config.yaml
vocab_size: 798
init_std_o: 0.0
train_tokens: 130400000
MLP neurons of a small language model. Each row is named by its layer, matrix (gate and up: input weights; down: output weights) and neuron, and shows model dimensions 80-175. Each number is 500 + 40 x the weight over its row's rms, rounded and kept within 0 to 999. Numbers have three digits each. A neuron's up and down rows have the sign that makes its largest values positive.
After each neuron's rows, "fires after" lists the tokens most often just before its 100 highest values on Wikipedia text that the model never trained on.

L4.gate252:570531398536548408482563513515499506528487458542474418476457575474514434499570463573482448494572453464517482502533489539471568531577529577475503476482473446478552491521476523516490473494459559531587483538559487451496514460474437491472512457542466543480501522514502529538526487559524586466
L4.up252:581510437534479488498506477449570463494499463468442540615546547507446430549529481506559505485550584434480523476478483513481496542479515531519464521559467425419481566459499479503516481503547563420482524489497573441482581447496535467511490454498532561554509498495496445492439502551417451490
L4.down252:428489497549589508566474516491472601448462466516538526438519545498452503516544433578507517481535475474521464554471536569483567462457531490501480524483545456544528509436489548464499507475557504539479525473425508510576474471439478518537462512514506510530503489515521465521468466571536542526
fires after: "er", "a", "in", "s", "l", "e"

L9.gate84:538562503518525507607514526515499524518531419508512520479503524471529514479431459468484503457498503561530529577498501486452481469435514531491508577510509450512473482427488554498447562525477461518476465560473601461469527459494585488462500451461497491580430456495535507492542446539399516525
L9.up84:495587498496507487537518515524412465463552500472512522514486497516459544452488524487571481470566476457451477559533425526427482536462503538527549464529514535527511483467535553488563528547445459511453510537470518444508508457556529488451514556481498529511470552581498492493431503551449458525
L9.down84:469508527498538520518530563416462481509464545485462466507517527492539519456584446452539453458607491538521510483464559514457479563542498484461510522495494570512539483529478550520480509442454554540472520528412581517517540533419496455537503428468484460465459463598527542532550559460519537533
fires after: "e", "u", "o", "h", "it", "he"

L4.gate9:511459478527497473512553439537525524489509378508458486462502522534523497460485443425485512495548532450513507538463467465453540474506519513508455449541495429502507502508554503489489453460516483578455550452488478457519560453529406483546524562508522460579508468535526543459456527517429520452
L4.up9:498522449538449484468484440549535514567458423555470470491485554535443464509505497465437468486558548418519450477541472487498512554502481528536487450598496517502539451468495537554481521498531516551474479501489554550506452473469528535589547432481524562543489482490450533544485432499482460463
L4.down9:507534482514480451436457522497527602452549467516490482511438498487459410450467455509496488512442544472460506532505449512541559510494562405544492468471467442525464502533497495529540455470542494510559495509485476480493518526456550506558510543571549511529434583519516563562390501556566482427
fires after: "a", "m", "in", " "

L6.gate403:452486494568475492482476519450486501473529471423490506499489540533521538448456473532475428536544550500502531491488427494550486494502450496408487472519499459470522484510485557501504549498513459514502536493479401511485590523527573469542564452495477569482458442469459512475487486502436401495
L6.up403:440544420531540476491457421504495433510522518383515469484397474565472603534517540536517467497521511490536508533422475505522495501543524475503599511486547506404460522490529509546547480520492418525483554487568535563505422546516561447553512491503453462454548516493554392433455532577510504487
L6.down403:505490444540441465449545542539452542491426444481466469552444497499455556470513491429485477523543509441443509536457477465562507478539496498504473447542489519521632471520530407474513466538449425540453534491463514488588482445476525478520475452507560436508534569525552509559468493441501477418
fires after: "o", "G", "g", "e", "an", "is"

L2.gate186:511547530489521512549520519583477482443502446440480540528559461568544551511575452481439530476506508510526546590403504492495471452517482491512465528458523522486462534453422492445497494479510474523468458560423494522479481486512505500431458548472509553493451403477517523480444564498469466580
L2.up186:501561555499486446526537545584503470431501506503505550467519400517505458502581483555438516483558523457560506508413481513544527499554493451527473527506527486507446519524484514552481544470499486529515454496419485504504383478538592536463460534417508474485500468496544561494571529544466479540
L2.down186:526595483520496469432451464482524455521489446550498499541512456497492532479533515539469437523509514549436443509469481517427543518503463572470526495531493563459516498519511541413488460480474494501542431492525453466472493505545455478465529490514539546532490485538504419515483532489525523515
fires after: "in", "r", "i"

L4.gate500:517487543429539471424478459537454521515542475461551545448543486495486485476501505430584540521452518503528502439443530502562521514469528499470507465458407537492536561442439542483494447466490492432555527511476443546503503546522541501510571530525493571484483444569520491460500444442418467540
L4.up500:527484546446518474564530486544530473525495491416450497477478453505450466521507503483518525479559536528397528593497480479480523478521419465528495573544531472519486510438459503486509540500540486475495558506483476528518538490481520468470530536452521538554446545549475503532445491492469503417
L4.down500:456567490504472533568534494536516444512437604533491485491431461503492573474564460493491454494433495527512591529447411523463539575542462469491532451528572520520468483496490492483429502509477517500480533542464535506513565512445407438513431552495500536554459537521549524535507486564460514519
fires after: "a", "g", "t", "is", "d", "o"

L7.gate273:477552481492515512513384557557525530531504448537584436491527458475438530478518500480534408483547504497500472543604560549551570445562483498463526453483524418418474534535546527479460504476509468478498474524497525427486513526582444434514451545501580528505500456489531485473478545548462537503
L7.up273:416509580455493428480474548524536507625513529513447510521543546445444520471489544525518526555484501515521487508530489490563545492535542519570492492516418535543548503467498490502491479488530563559539399440479521494526522505510531435440437506463514548523508435387520516498485475532477576480
L7.down273:548515494533462550525538440493486479603512468567469452508507551514513513461593538577466500481531465503424533571472493450463488493475511530495520561462518548580551585535487469501504522504536538467452492463502481420502454448505530507489496492547509518473521513538539428441591510570544452505
fires after: "a", "n", "es", "g", "o", "an"

L4.gate350:506506528488500456506539559501524548511550517565514472509473491501501463460509483469554512490514458446520468521470547460484523390485510503486438532490542527408505538484480492516400585574473492400383532461553550522529452480553461564507485457454547531469480522565487465489480585476494509480
L4.up350:492474443504465481462485541488566510500522503539484465485516479463514541566498489492495545430505544514523502538489530463540518493528513527511510509409436492506508479412449553491462559462566481498452509457415504583477434508566442473501492500531526608474458429567460483478465497516508443480
L4.down350:449526494469498494497559506552513495514474514533484505495529521559449497496533497479482498552547503458504465528538512552516495519482496444466525439503457495527506475537493435516496479487535500495573419534514528467497450481527553506519535543440510460411518478516564484555510517519438554432
fires after: "i", "an", "or", "in", "ar"

L6.gate295:445466434510479459456563510557483468594523417446536478545515553547514444498509451477481438539467461484543432492467519585491498498488533503508492478550451410475419500488433509457547538452584514547445552487543521465515491508544499593547469487465545495442496513488510590496510433587455499491
L6.up295:434475442554470509484517476513565451477491481544488438494479544503521480484594490501525378534487465426521453501508516464514480477513539517401493528504434523465434503458459412517497492543504532418459542488523484527525517596539510535542486487555548475488516467570452587507495498524521452514
L6.down295:579509463436570474436516460431570547500426538522511471505475507530545526530505581440519464519521518468473522519501531546490485466502483523573508551532530450505467516559479486472520537468495468438523579445506551517459511512570457478426466457519534508489469482494458550487478473522517444413
fires after: "B", "l", "V", "es", "o", "u"

L7.gate161:551451417498469468423523478479481438476514436494497549432478478546518476527514563515501521450537480477502521554422506561525542479526468529502600473420493525498471483506493474425500448519501472449554515528506508516525440527483565518448503448484508536591520437575481481438479413532490488414
L7.up161:527442535505560491566554520611523433482473477479456542464481452509517536471471504533516461495518487446462522530412513528513526488493464482532564479466473505473466524566438478490530570512442585550520483517516477519515524505500585529486524473542504465535486490525447478521471481494517502412
L7.down161:486405471417455507573526503520532558507476548431570493569517501533561514578527492494498528548490461537482467495494463467476481472527410461501581525525553469420459502445464593501520442520509509507497523524471612512484507488430466481483547537503512495490529525456541543475510596554506491466
fires after: "o", "er", "b", "a", "i", " o"

L7.gate227:456483510468545454562484589574517571533468533478481576497518551527544510480473498584567495470461514488510545577493446552495489379448458500461492572469510545434475536401449463559563516528521541479488453496526482478448590468462451526519485473499535515509511495527487501430513490506484563463
L7.up227:466510579495543483477502497491476420467485505472500490456459611444519534488435494448531480519553476542525487451423477425523516510436482416459511497511461520502566509464502474462543511470502542496542495505530502478455501506465535568490521557466516479512567522531491489456505520526512431565
L7.down227:569520539525510559567487535454486431478490519506480499575607493526491561531474468521476539425528544490491484498529580550484532539510530552480460496528453578516446502554477473530528451486517541492544426506455473517519493546477444497487527517565534535555475401573515500505511513432457483524
fires after: "an", ",", "p", "r", "h", "e"

L7.gate424:572516510521523542543504454547533534515485522434468529522512538554481521395451488502504442469505533505503502491419521559536555482502509507522518497526518515526549505493398474475541545525521487516579497534505516508582543560472489506567475433527541420585553507472534469504580464524511473499
L7.up424:494481505487504639531494500525537483527484475454452576602496470486459468467464473572474493493491475477502394459463523495529474511526452460488492567524483501496549493530497550466546533553530484550479509541538578526490474535463511481549508452598542495564545528485496559540518474491539521452
L7.down424:549449478518512491437553402546520512523530461509537476521475489532491474528441514539506550478603456471495549554488498501526414434561529545564432544502513476489524425495523579396454498511564511451530488482502461483477494590489511483469557532517463494424564431531471472536452502526536491503
fires after: " o", "e", "o", "O", "f"

L7.gate29:488465497503462510482533480542483489471488602497541504590543456477535508496457494457550508511571490480550488384542511466508483548495488511461499428463495438504420462439488509502500432514422519506475558465505479578526518509580504550539467514521466541495548433492528463493587514517519574544
L7.up29:565494522541578485454519538493474503490504497511576470406458511442571541557507522441527484527456487488492577517544483503505540488366540471515535424554521423563417446531496526494472524520427530506461509453540513490486515467554555610485512411473485484535470520501478490516491462508489528500
L7.down29:512549465473479498562515457528527542507532587437495511516574508466504498525505476462574502501498463598451577523489476425481531428507524501440489461481585506520542443407469445478524539475463479408511461484504544562432565506489519512482457481486469456501444514440558501456484500489517516536
fires after: "u", "t", "j", "r", "v"

L4.gate32:490443589463555513452548501406477456527474479447501497501462537530510551500487467478446461493458552489556524456454483467430454512501537509461420489524467488437448501444502462522516539534520458528477526488559459511535524550434441548500500527506537443435531431430556477532490517541478483533
L4.up32:445553497455485457523447498489471550520509529402536454476502455501463550537477508507471444541473497482524470517481465542508555434532481534509498503498517551496560515510484501536437516512436500486465560516447537513526446549450485492480499518611534506549528562483489509450466520475512562601
L4.down32:466479435504492502536436450469511429486510501450480430440486531537513543516413457522493541504575499468538465509529429433512521554440527499506521472515508402447502535471514493427473414482463579518512398528586499519486501490495400450444533431456453495573500498477508459445491559458474454444
fires after: "o", "r", "ar", "a", "is", "it"

L7.gate79:441530456466525541515517461520453537520585548476507497452477509508576561468489482511473491530484559468515472460543482493561548466522554552525527500464529440569532498437550549536499504545471462473518615439510502545498577470546542523514508520454499483503516517486513482414557502471527486519
L7.up79:499515484485515511446526525569449507509436513510478471518547557544478437500492509550448510511443530445486503465527457436411455479512562423588481533531490570511522505532478529531510526555508543524448471502460491553437550510384589549514517544412550478568548596471497483497468455481527523551
L7.down79:429530578482496510451540498495506505504501502506541526492467517457495475534461546417460541462475464500500541535518504562480571474456545491481556499581557464457491554445404441492408537514484586522590495481526496414472493530500484484562528538471487518485497436544518518483551492511480435528
fires after: "e", "s", "i", "es", "o", "a"

L4.gate53:532561550437490549510545470459488555538519509514477526523608485560533431446491530461476514463433477497515510497465462467503504492482540477515414480453521423496558494503518568562565502489534442471474481481490449472537505544464515472537516474492540519498488461404517538473528493510495453555
L4.up53:470546522411459545428503502474491566579498531498504500478509429510455490515487523498536547521439492474472490484465506496488463540508567489436477522505475431573487564575522410489509506515533495588486557531484445517530551523439444505498462477452524496594467506490479535525454480495574516519
L4.down53:536502546493542537562561425524502473477501464524496505529526509490495527505507551544494488482561530490508526458465487520466503590414487472522538556542531498470482540471517493506455499482577498462523522476449447483523545480480432502553442555406492517498512464516501475514555495464501512583
fires after: "or", "a", "it", "b", "e", "f"

L7.gate126:482498492478492491466546567551413586518500553550505478526476561503533452538449458470509471498448570531537459495508488485436461471541517470496495460497487476480546473454446417546499431541460482479508484485531434535454528481484538477482590504453511493489453520520549524533469533526453488430
L7.up126:516490454574474572520490523572531510546494518512462441518480571561442486532475512510559512514491507575459444481532515507546529555551506481510492398527518453587544520549485509472507415488475554546558441474493524470537517563440561447534504432502513444470489594475474507525518473469573481495
L7.down126:479526528515481523400516513478537492534474483510504588541543519488528542591441540471440550521461445522508522497566481501461508473416497515475455502458552476440536520502406556521481508523472522480568436508551452543496455497575495587527518474464521549533476472432595531547472478489454504504
fires after: "u", "i", "t", "r", "a", "ed"

L2.gate14:498521534561509536560503481498563510581433387469484487512509527392498494569466540465515522581494438569544486483547465451529535510513549485483527516468489498442487504524432438491536492495537438536480484557444495423446566547481490441507537539508499465447551486504524409461466482485541537554
L2.up14:480482572512460504520535503510459529439456446464482577503571488571499469506465558472517496542481534563489452512590475484562474470469507488440539447483448563506474505540520481551498543437544556517516447438463505510518585526493546462492468502585529372494553466460472454521450488496471461529
L2.down14:465584469529525538539546442431447511562504447542550510500534421503548475527529535539500521489500562469557503559491421488475535490544539445554503484477473418564484576551456467509544542487519559473542559487474466487523455545478573539445468483516521524506518537457439454483449509454515495501
fires after: "n", "N", "h", "or", "an"

L2.gate5:482415492488567497569527445478535497491543532509402511511479534507513520464592450434499473602498433411535525496476527442494534500485499538490547536542563487487406524509491441437564453491456469486481481524544489523572512599502488505503526546466441471523496514493444490448512558478481571521
L2.up5:498483498438468468463414470548549528508468467476484542474428427423500436545495459415502528535529508456478557444544557447535576413451510477489497549428505536488529567525498468493441501484543491511497541545483438503522513489544454479522450521495601459605487477460460490466490481448461495522
L2.down5:454584458500436458467481475548489508501509489507495560479491483510539525464593460408471444512484507495531487439405531475496440536470460546461520492556585492513535591527528568534423491494540525481506527475515523505500487496514477565506489529550471564487447512541531550497442505535485575499
fires after: "u", "he", "i", "e", "v", "n"

L4.gate28:501475468504423572458508589548504523461451524461463407433511525426542485504442482463533500516461518453444480516485582489475511480522524444554536488482525544394522568438502533538488459490475478485529498547463547461422513483529553453543429471412517547467439460523546506481463486513512509496
L4.up28:477514547489459516531424430427475518476545540578466482463442548542535566470463489500546524497512518504543540544469499490483515511503470510523549491509532565429504548531446471512546478458430504497556556450448511438464445496549492484494480513416462505498490472554526502510446549500513457535
L4.down28:470458527538411529480497440492490467564478615444432447495522487469543510449540477456447528491523531582480495478554528457465412514542520513437471470452517446527450492476489547576492505528465507467476524525538567469454448547536446527488507487473534520540535542514473532486533508553481508528
fires after: "i", "e", "a", "u", "he", "l"

L6.gate61:513434467567504510450543522448477492525532566512470495449543459462510436460533526527483492469548515513454481483486478552495505509469524502440464488567516502456500537419496512438449561557500582492502560468591564539455556439519469502484469545577455512544478533489496580484387548461487513427
L6.up61:518520459571538524485518486512565515486544523488517475543551546459548477477516502560563491512540622505518518478432510474509461541542587470473484473514538514516430487449493454525499553601560482470492515451531577501476554430474470503483540495544470490485492520504530519481449541493490482492
L6.down61:520428468490516484519549458473499482509531514474523477489501480567523478498411441552421446474484460558458470487436528536469496500477441498479450529508515469479564514451481522513550474493488553475457483505472573443525554448561508518569476463487499488498499465543499483434509426483520498482
fires after: "l", "L", "w", "a", "u"

L2.gate318:540459573529492488510528571482486538515508511552542445507510477494544580482479536523533506493479523543531455475481528455490490446493578522495471525518504530520521617559545470461521487547450402454556581526460560469506539503516505492535563489578546482530481583476502537514476548481496495490
L2.up318:477497511503482529421495525479489484547441543461509482569536484553418554456487494549494527574528478467552489472574558456506505492552512484470508558490499509510565494574489545515519550466406449483554452554574447480429493506469487486521513521529503490570457546525492504443438491517491467564
L2.down318:521479534510501510610593505526489539525535474483483526531524553453460501549516528535544474482507469497425472569401479462504560520445420528523544473497558407459515513472514509464484557460543514483578529506493470496470538493537498517530523467469480550504504544513543505526493516474506408495
fires after: "c", "e", "f", "g", "o"

L9.gate436:539500452421471499539480490420493516519452532469484476415537539508529485628481519559463461516489473483481514454510575571527525499479497492487469548450544485551453447480443481490552475523438504447581537488494448497527486524459509484575579492545484465481459514552538497447552437495563467457
L9.up436:529494449505522479429569511507463505572419386529507599529544428527469490473445532522440483476537516552537457545499520535476531559556471477508497501537479545434476553464452503507518498550499511489420487507441470453464562548485569527498526570537465424504472488525461522514462458494473464498
L9.down436:510517481443413512570509489543510516492439544537481449491505610523469499519467438486506453499466534574468510528475548559521515487476459456465489542528469527502459488519479497462545502482538450478535496498482533486500539458502446534531465520484443534486502557475455475459528488488495467530
fires after: "r", "b", "er", "l", "en", "k"

L2.gate340:527595493562460546483554443487560483490492506546447510470449526473490543534547515560470518517548559472397527473465449551546514458449479424549499515509507588500557566496474489508474482541398451508502534534467487507566487531557426556488457519472518478494569551522530510500539504541487560520
L2.up340:479518438502501535467517532567450529536444456531479523479535526507563539463530511569413471503435611491468500456515488535440486477496502428517515517399471518496437486455534447555465509533475483447502483591508487557524532485508545549546500576514506510495551524446519490512552437488502597514
L2.down340:528549478503462427445529487526489566484471497473548501521487542469489536477459526416480436523430541506456534551486464561475481442445524453526463460451550547459555444475513516448465558486556433410462527477495454545484498509497467440464516524518501487561474453500505482500571484477474501423
fires after: "o", "g", "y", "r", "a"

L2.gate134:484387431511509589509530528513477457442504546553456517480471503519532523504480561528485493471560504411537497488481507463549500482476510500566486517485479548512561526530468542466545524524421497510490462454414424550502459532492539460541510499532540538527496443476391458446555553537539512552
L2.up134:460539538519461452486569551498445484526469514545545505504455516520535477479553558505571538551516495541474478496460565443519473502472484515493486474449479457510534490600471547474500478513465505451515533464492574430455480571476491512418487475422476459423489520571541444547415395495482523543
L2.down134:479495496513515433502556423527564554560463532482537540525533526528447583511423450518475525496474510551517502514453521486501544498479495569565493499507514565538428535433529428511551551555561490522514535536515496504539521491546556495480504445526531511466479555473477503459486476526510437517
fires after: "in", "i", "it", "er", "r", "u"

L7.gate116:563550568450492511499501515461488539464456595457539479495523486576451535535473462378433491561477447469481449452496539519519477478569444506527494554490544498514446534548471502471492493450479458533452515551460501454480571537545510527505535505575530458450512526443523466447551494515515526528
L7.up116:551406518499580460414486488487539546523533505494564520499442476496442521531438519501488522470523439550496536461515426580451470499530538479513484464567535527533504503447454521527525463529457552504481557467416484474475520470506561514504422470516552576520443551484493463502507455457526487549
L7.down116:522497483409517431507546538483502566538586564499533518507549483531520509505478509477508527412534473524496551513427551505587498484500520502540509453529532441500431534450465438547520509523572525525485474468487523530445528539554538571510544525457551468460465508543537507457423498587458500524
fires after: "i", "d", "u", "r"

L9.gate327:506491479417518494415584465547469519480502454493499489522502557500564555475493482514528518505505461521488522450569489523470466554514499456563501484516533594471499506530526451464473458481506504518485513442514538457535539452516419493395538469525482500558525480513495541521461523465520513505
L9.up327:514500484495517533465532558554517508536531496464468485475458496519497578513494431539512591448535524484489500462565511511533504473493526481570530506543505535478501463534517465418492456503511463549528553521571503503437483465548539452482495500494472484504534516424433462546513504523496462538
L9.down327:514482450533563515428529464497557472501487450468533469527513477495453510512492511469561509491496453512492563542503469487450431443483485597544539533541520566487441494500564522469483448608530484514495548488533479471458532470559473544443547476516417575490549510519537506507468514492516560515
fires after: " o", "l", " ", "o", "t", "c"

L2.gate94:503514502533435483567461491471506516533521525520464531495555481514475456511520483583572468464455532453516524430485506495535431522470556570467526505545538571482493587500468501528524528552483449446454513515449503408538527594531480543472492531434543470497488580512485510453420509457528464604
L2.up94:503575514509513529474431495502581487498515490498454496522492508499491531460500519507516452543453484444457496549582477449470424536496497531520486490461465468438452487484516514514509429427479505478527526543532501411533488559531487455478535402477469506527526395547492479488444452509498489535
L2.down94:455592473490425537459541474508492478439464476563561529525517478524471473483498511526483506502514482484460551442538473453546455438540410527523553489491480476498557445498482545481488553457517449473532556446508529526578513485490487470523471450534524484497477474539460408585536498487561507469
fires after: "e", "he", "o", "h"

L4.gate118:515536503477483590485592548482505515457448505526483511498431521506461535456451521517431473450508573432520512487508499536537520492495515400473473517519586521469540515497528488525477533556480496510481504496412553578497469520447525400469537478526592493532435477473425464426535538509502445513
L4.up118:501517520504499493553555491380470483494486503463473496485417491509436593449487464510456514457534508482460540561441456521499521500569449449576516500478493537474537544503487444565510557589482476520496527463409488506505452555461540452444556457475470505514445453477490426435492531573535529493
L4.down118:429591547502445499478466495558436467528567498502489526500466534463486505465530462506493489506570453458469564470529482418503482476556481475411492534498471446467512534525515468451497489466540591519488543510643536461567472457561448557472477516434463503454546516459532538457462517427462449509
fires after: "u", "ar", "is", "g", "s"

L4.gate220:501403536488447526453569523621462418487523507521542499513513477543467498526522515529515465490434502451484509414472565550529510475493496500557461434451496450460503505501478498529555542499545428532515538458559575519434525542496500540495491482548531499529610503563507488470519580429490463534
L4.up220:507426501522479519473522527500521500489519478539474439557542440600510472549464450494471481471422453450448450461464532508507489478468556515476498501524503498480496480555505473453546508436535484516506503468532594498400571458514515549501449465493508511494562565528504479549452559486565509495
L4.down220:525506444492499543488511437490553544447469506459466463459481568482598519551370455550537578442577446453503494541485430455442508475480508526516489636528493481394458513569457474484478488459551524459510553517515498429491539502496507574471483439497501531513423568472498499482462443518568457498
fires after: "o", "O", "p", "ar", "l"

L4.gate223:587485474500486441484542434526402489532465504497527429573590498488477495480495458481474513517547577494505499477473569465446554476554554538494582517512577481458572560505441488483502504458486502477469478561518454461503508585549501494477491568520528476546500465502538481453519473476491441468
L4.up223:503505474460536524519451402432511521488524543529509521474423477588539448538490522501497503488530570548540568500514512459612504476534567536524555525491439515460481528569496480542513469550525530550553495493435449489440486555618498567453454447470536471459474425519536637449471571517528512540
L4.down223:520522530550484524467542479542524510511556488464535525514529508501548533541522538418490434518537517547509459499414531464528476483431535577427575512553461511492478543518475519539499527541560563562458444415517427459478426548502506482527477518551521433509499497554484514509456488421550511426
fires after: "i", "v", "u", "in", "t", "d"

L4.gate332:496491489482447429591532493481453493464518538491496447475462510487497502468552514458577468512494522504564570449467515470476476506492512475497511459472531453509546492488495525520493534557448487393511486488520566432535522438456517478510497510502514517466470414440468464480520493493484523445
L4.up332:509394422517436489480499432539499469456524448468547462449527491439459511466540539405479504505492456521519492550476494568466500529497581572419539461494514477514477615490492577460512506521455482583429536440503479538495497479500534460486470461505516524484498467454498425525445433476469467406
L4.down332:457530526489491529519450494480513461507507486508541504504490609541416533501446504517451493556519454525508446475510420517538557525491522470493535527542470457526475522557561478529533529454444497533526471455510459457552506545512537540434559475469602461435454510519534499568496552562511549465
fires after: "g", "e", "c", "or", "in"

L6.gate319:466469507477486537437555525463447453479534417524454521517493552510454529520532490534482524501493449561478472501419524616518441441493547511497479452517494514454512535531520498510466506469529440504523497519494483543572597489555448513515429470479553524468494542513483518475479500547492487525
L6.up319:468495448460467533465476488517492450534508512385489496510499466513457516505477501576471498541448481545489450503406476559489511512428513518497499505419442447452446532497455490509485517520494475519532489465439579504521536530473488515578500488472539468502449532601440504502481510476496499531
L6.down319:466500480519457498553529527501520474452498454468565455472519521452560480512514516448530512475511476492510447450474409475503513525466474505517600570513568446459489536530425511476501512541521465470498522518437471466482437418504564466529502513403488570532461513487469518476445575526464425488
fires after: "o", "a", " o", "l", "e", "r"

L7.gate66:517528507513482413540549502539492559479591495468550562482466469525493540507502589491539447384516520406564467527493487467582532491567571508458533497565503556446490574502552515556518484549509480510479575583519487532532523533531509501544530512490467460496490521541510473457500492476521485493
L7.up66:559463479493521508546484497566449443578503461511467452458498530512513458536501507517482466489494545457524556463538491566581450423594390480493466447443517521469511469533481479490480488446516508528546508463508517500517469525504490435523524513518451470504484450477479500523482490474605483451
L7.down66:475580515502486504484546470509513496523448451503590462543561471528462507465497470531458510540537486467554461484575465468446543518525590527554448470432498456487592495573478481470503477516544464484566465466392445498594548494490527505472472429527540584513478495464534425524449458494446501472
fires after: "g", "G", "e", "t", "o", "ar"

L2.gate289:512476507447540516450532469403482519561466580441581512530472548458522493501439554450476501508446553561579519493563497500564440479449502487506472531505530475541502442474506448535601498524531540525409496456522481457469561491571477581472446588513441473519512485463521543473519455545518480539
L2.up289:530453536506541489456505495420438556453490569485556520480474496444534482552446537563497534509503506470499452446548469488565484478530473483488497598484522473534465423469484488482524510506549553558468437496528388489486561419513500476498425548525389416476502485475492539474528490510437491568
L2.down289:504545533486515552426492439468526498522548465438521516567426487512518522563527479557548530476546438453446423501515439530517437444479455505520505516512473441587509547519539490555493551489554514506492501510394491503475471499555527524427474594550453491477486572500471553536483469500476497499
fires after: "S", " s", "N", "n", "s"

L2.gate207:516539558547598436552517495496492462529474528463503526508519577503512491427473463539509511466527525396495515472517552436552508548528542476545508494535516416504499450430525541509491598432472484502598518480481458493508530502493475502525468529494546429392490648515506474465559467493520510537
L2.up207:435526486530510452532518407515542527501465559472524497508461483518453505515504576477486546541461459486479490391512425465489486527548519533510515482526538464492504471477528483422467610467516521495494529495457528492553477417488509452491530574534597432549542496546474506520524441476540535533
L2.down207:432466562491580468511508530496514511438478464520547516496468477495548501421433515507508510461476487481451524490487489526411496507503503490555540535529515439493493460469484555495562483522575558545616445463475589462513476495459477500543514559493563503563519513520454497497579500479493526515
fires after: "e", "is", "s"

L2.gate297:467486515524522486438528452517521514595511475542519454467457482523470500558472456484495483550461498493500496470497454489558521464474515580527512599461497444541485474469471480480494535461464612544456489450514455481487543441508481489501494580546490500494508465475513442516431529498454497429
L2.up297:537521525408450477481561551539446536501469482549488412519475449520513415556438485486542495593473553495477448496528476429434584512521475566446513541470485497496522513476494536507503497530479610495411573558468511465440558546502485508530477513461446514476577526490479499504490413578516469496
L2.down297:496577524459489491546552435475502503453498501521528445481486472514486477571509534475434542513450489508538462599508520482508520438467490494464480517522511408462448497493445544488529443527527516483477546459533571482525474507462549624420522551440542463540540456491409528495435455495501523505
fires after: " w", "d", "k"

L4.gate311:535468409490497455524563459518564509510453485476530474464516514497463528535475390541492451469521412448526551547409513433473467477535453585564485515403476491533528439509543533531435516538468506460533544608507456474537515594523467519490540541529520486464498513504496536517466503576456501502
L4.up311:472475495473557504553482541477440494528433453500516401488497485561531468474445462500481547500451500485464525480492501453380476433484509552578447524448451568462561571493449488466517517472508559494440506511544527469367547549591506569418507455509441497522492495522484539476515512521555523551
L4.down311:492554462518499430548532464529511551467444540456536562463471565515484471448496436470431472509479549488514374562431527476510502472496440480560435501429525535530500502476477471476519503506487493477490532426558511510573557462515595529515563492541563472485459475500473501533514520539485500521
fires after: "m", "k", "=", "d", "I", "a"

L4.gate192:494529449502513543532563512460492489501427480458454454497521525462487520480497478530471486468571519509501574496468473480514496487566439469540489521552492470447537451514508493512468537537511512451501458454512494441467390450458537406456525465496444545521512466534498388582445438517510458475
L4.up192:487476463517550604592477518462531465501445469478424548521505522497496485421493525605480493569499560492562540524420456462498479586564480458471439546568483519492467563507513525458498445503536484443496471463515524514509483474500452458459523470555502493541421509492476464498485490503510458479
L4.down192:527574477502486508469503515503426472488495466438551501487492441588456466440532515492484524523516429499522435540456521538493516477489574510515511472512522593451462456514490499513444442481552534510516488424469552486532489455471397561503495483508563465513437476494531530554489513475493444489
fires after: "c", "=", "in", "h", "e", "y"

L6.gate368:495448496483516458459505501469451522529572550475587507468531528588460538496478464536497509483454516510493538487497483473526575509579492534529551465521525505456485480532554526511565430568486478462499510545518447468482510533555573581558507491503448546557450493505530467448546480461446524480
L6.up368:466396473503533525527529480562494493487418509505550538486456494521552493557550476460528442506544559495510504526536474450539569545506494469554478604476497532435462455491495523564579495503494579531500457493470457481495471470519599545460553534440502513438515492503531565452522492501524525490
L6.down368:489514539460524413517499461505509503470518509394560508488493527508470465483457506516464521568501482527501475551551443482493418515479427447497530538460525483557439526518501532480485613460551494507535494554540492522499513543519430475543512539510469458484532470490490464412502545554495551492
fires after: "s", "es", "o", "is", "t", "a"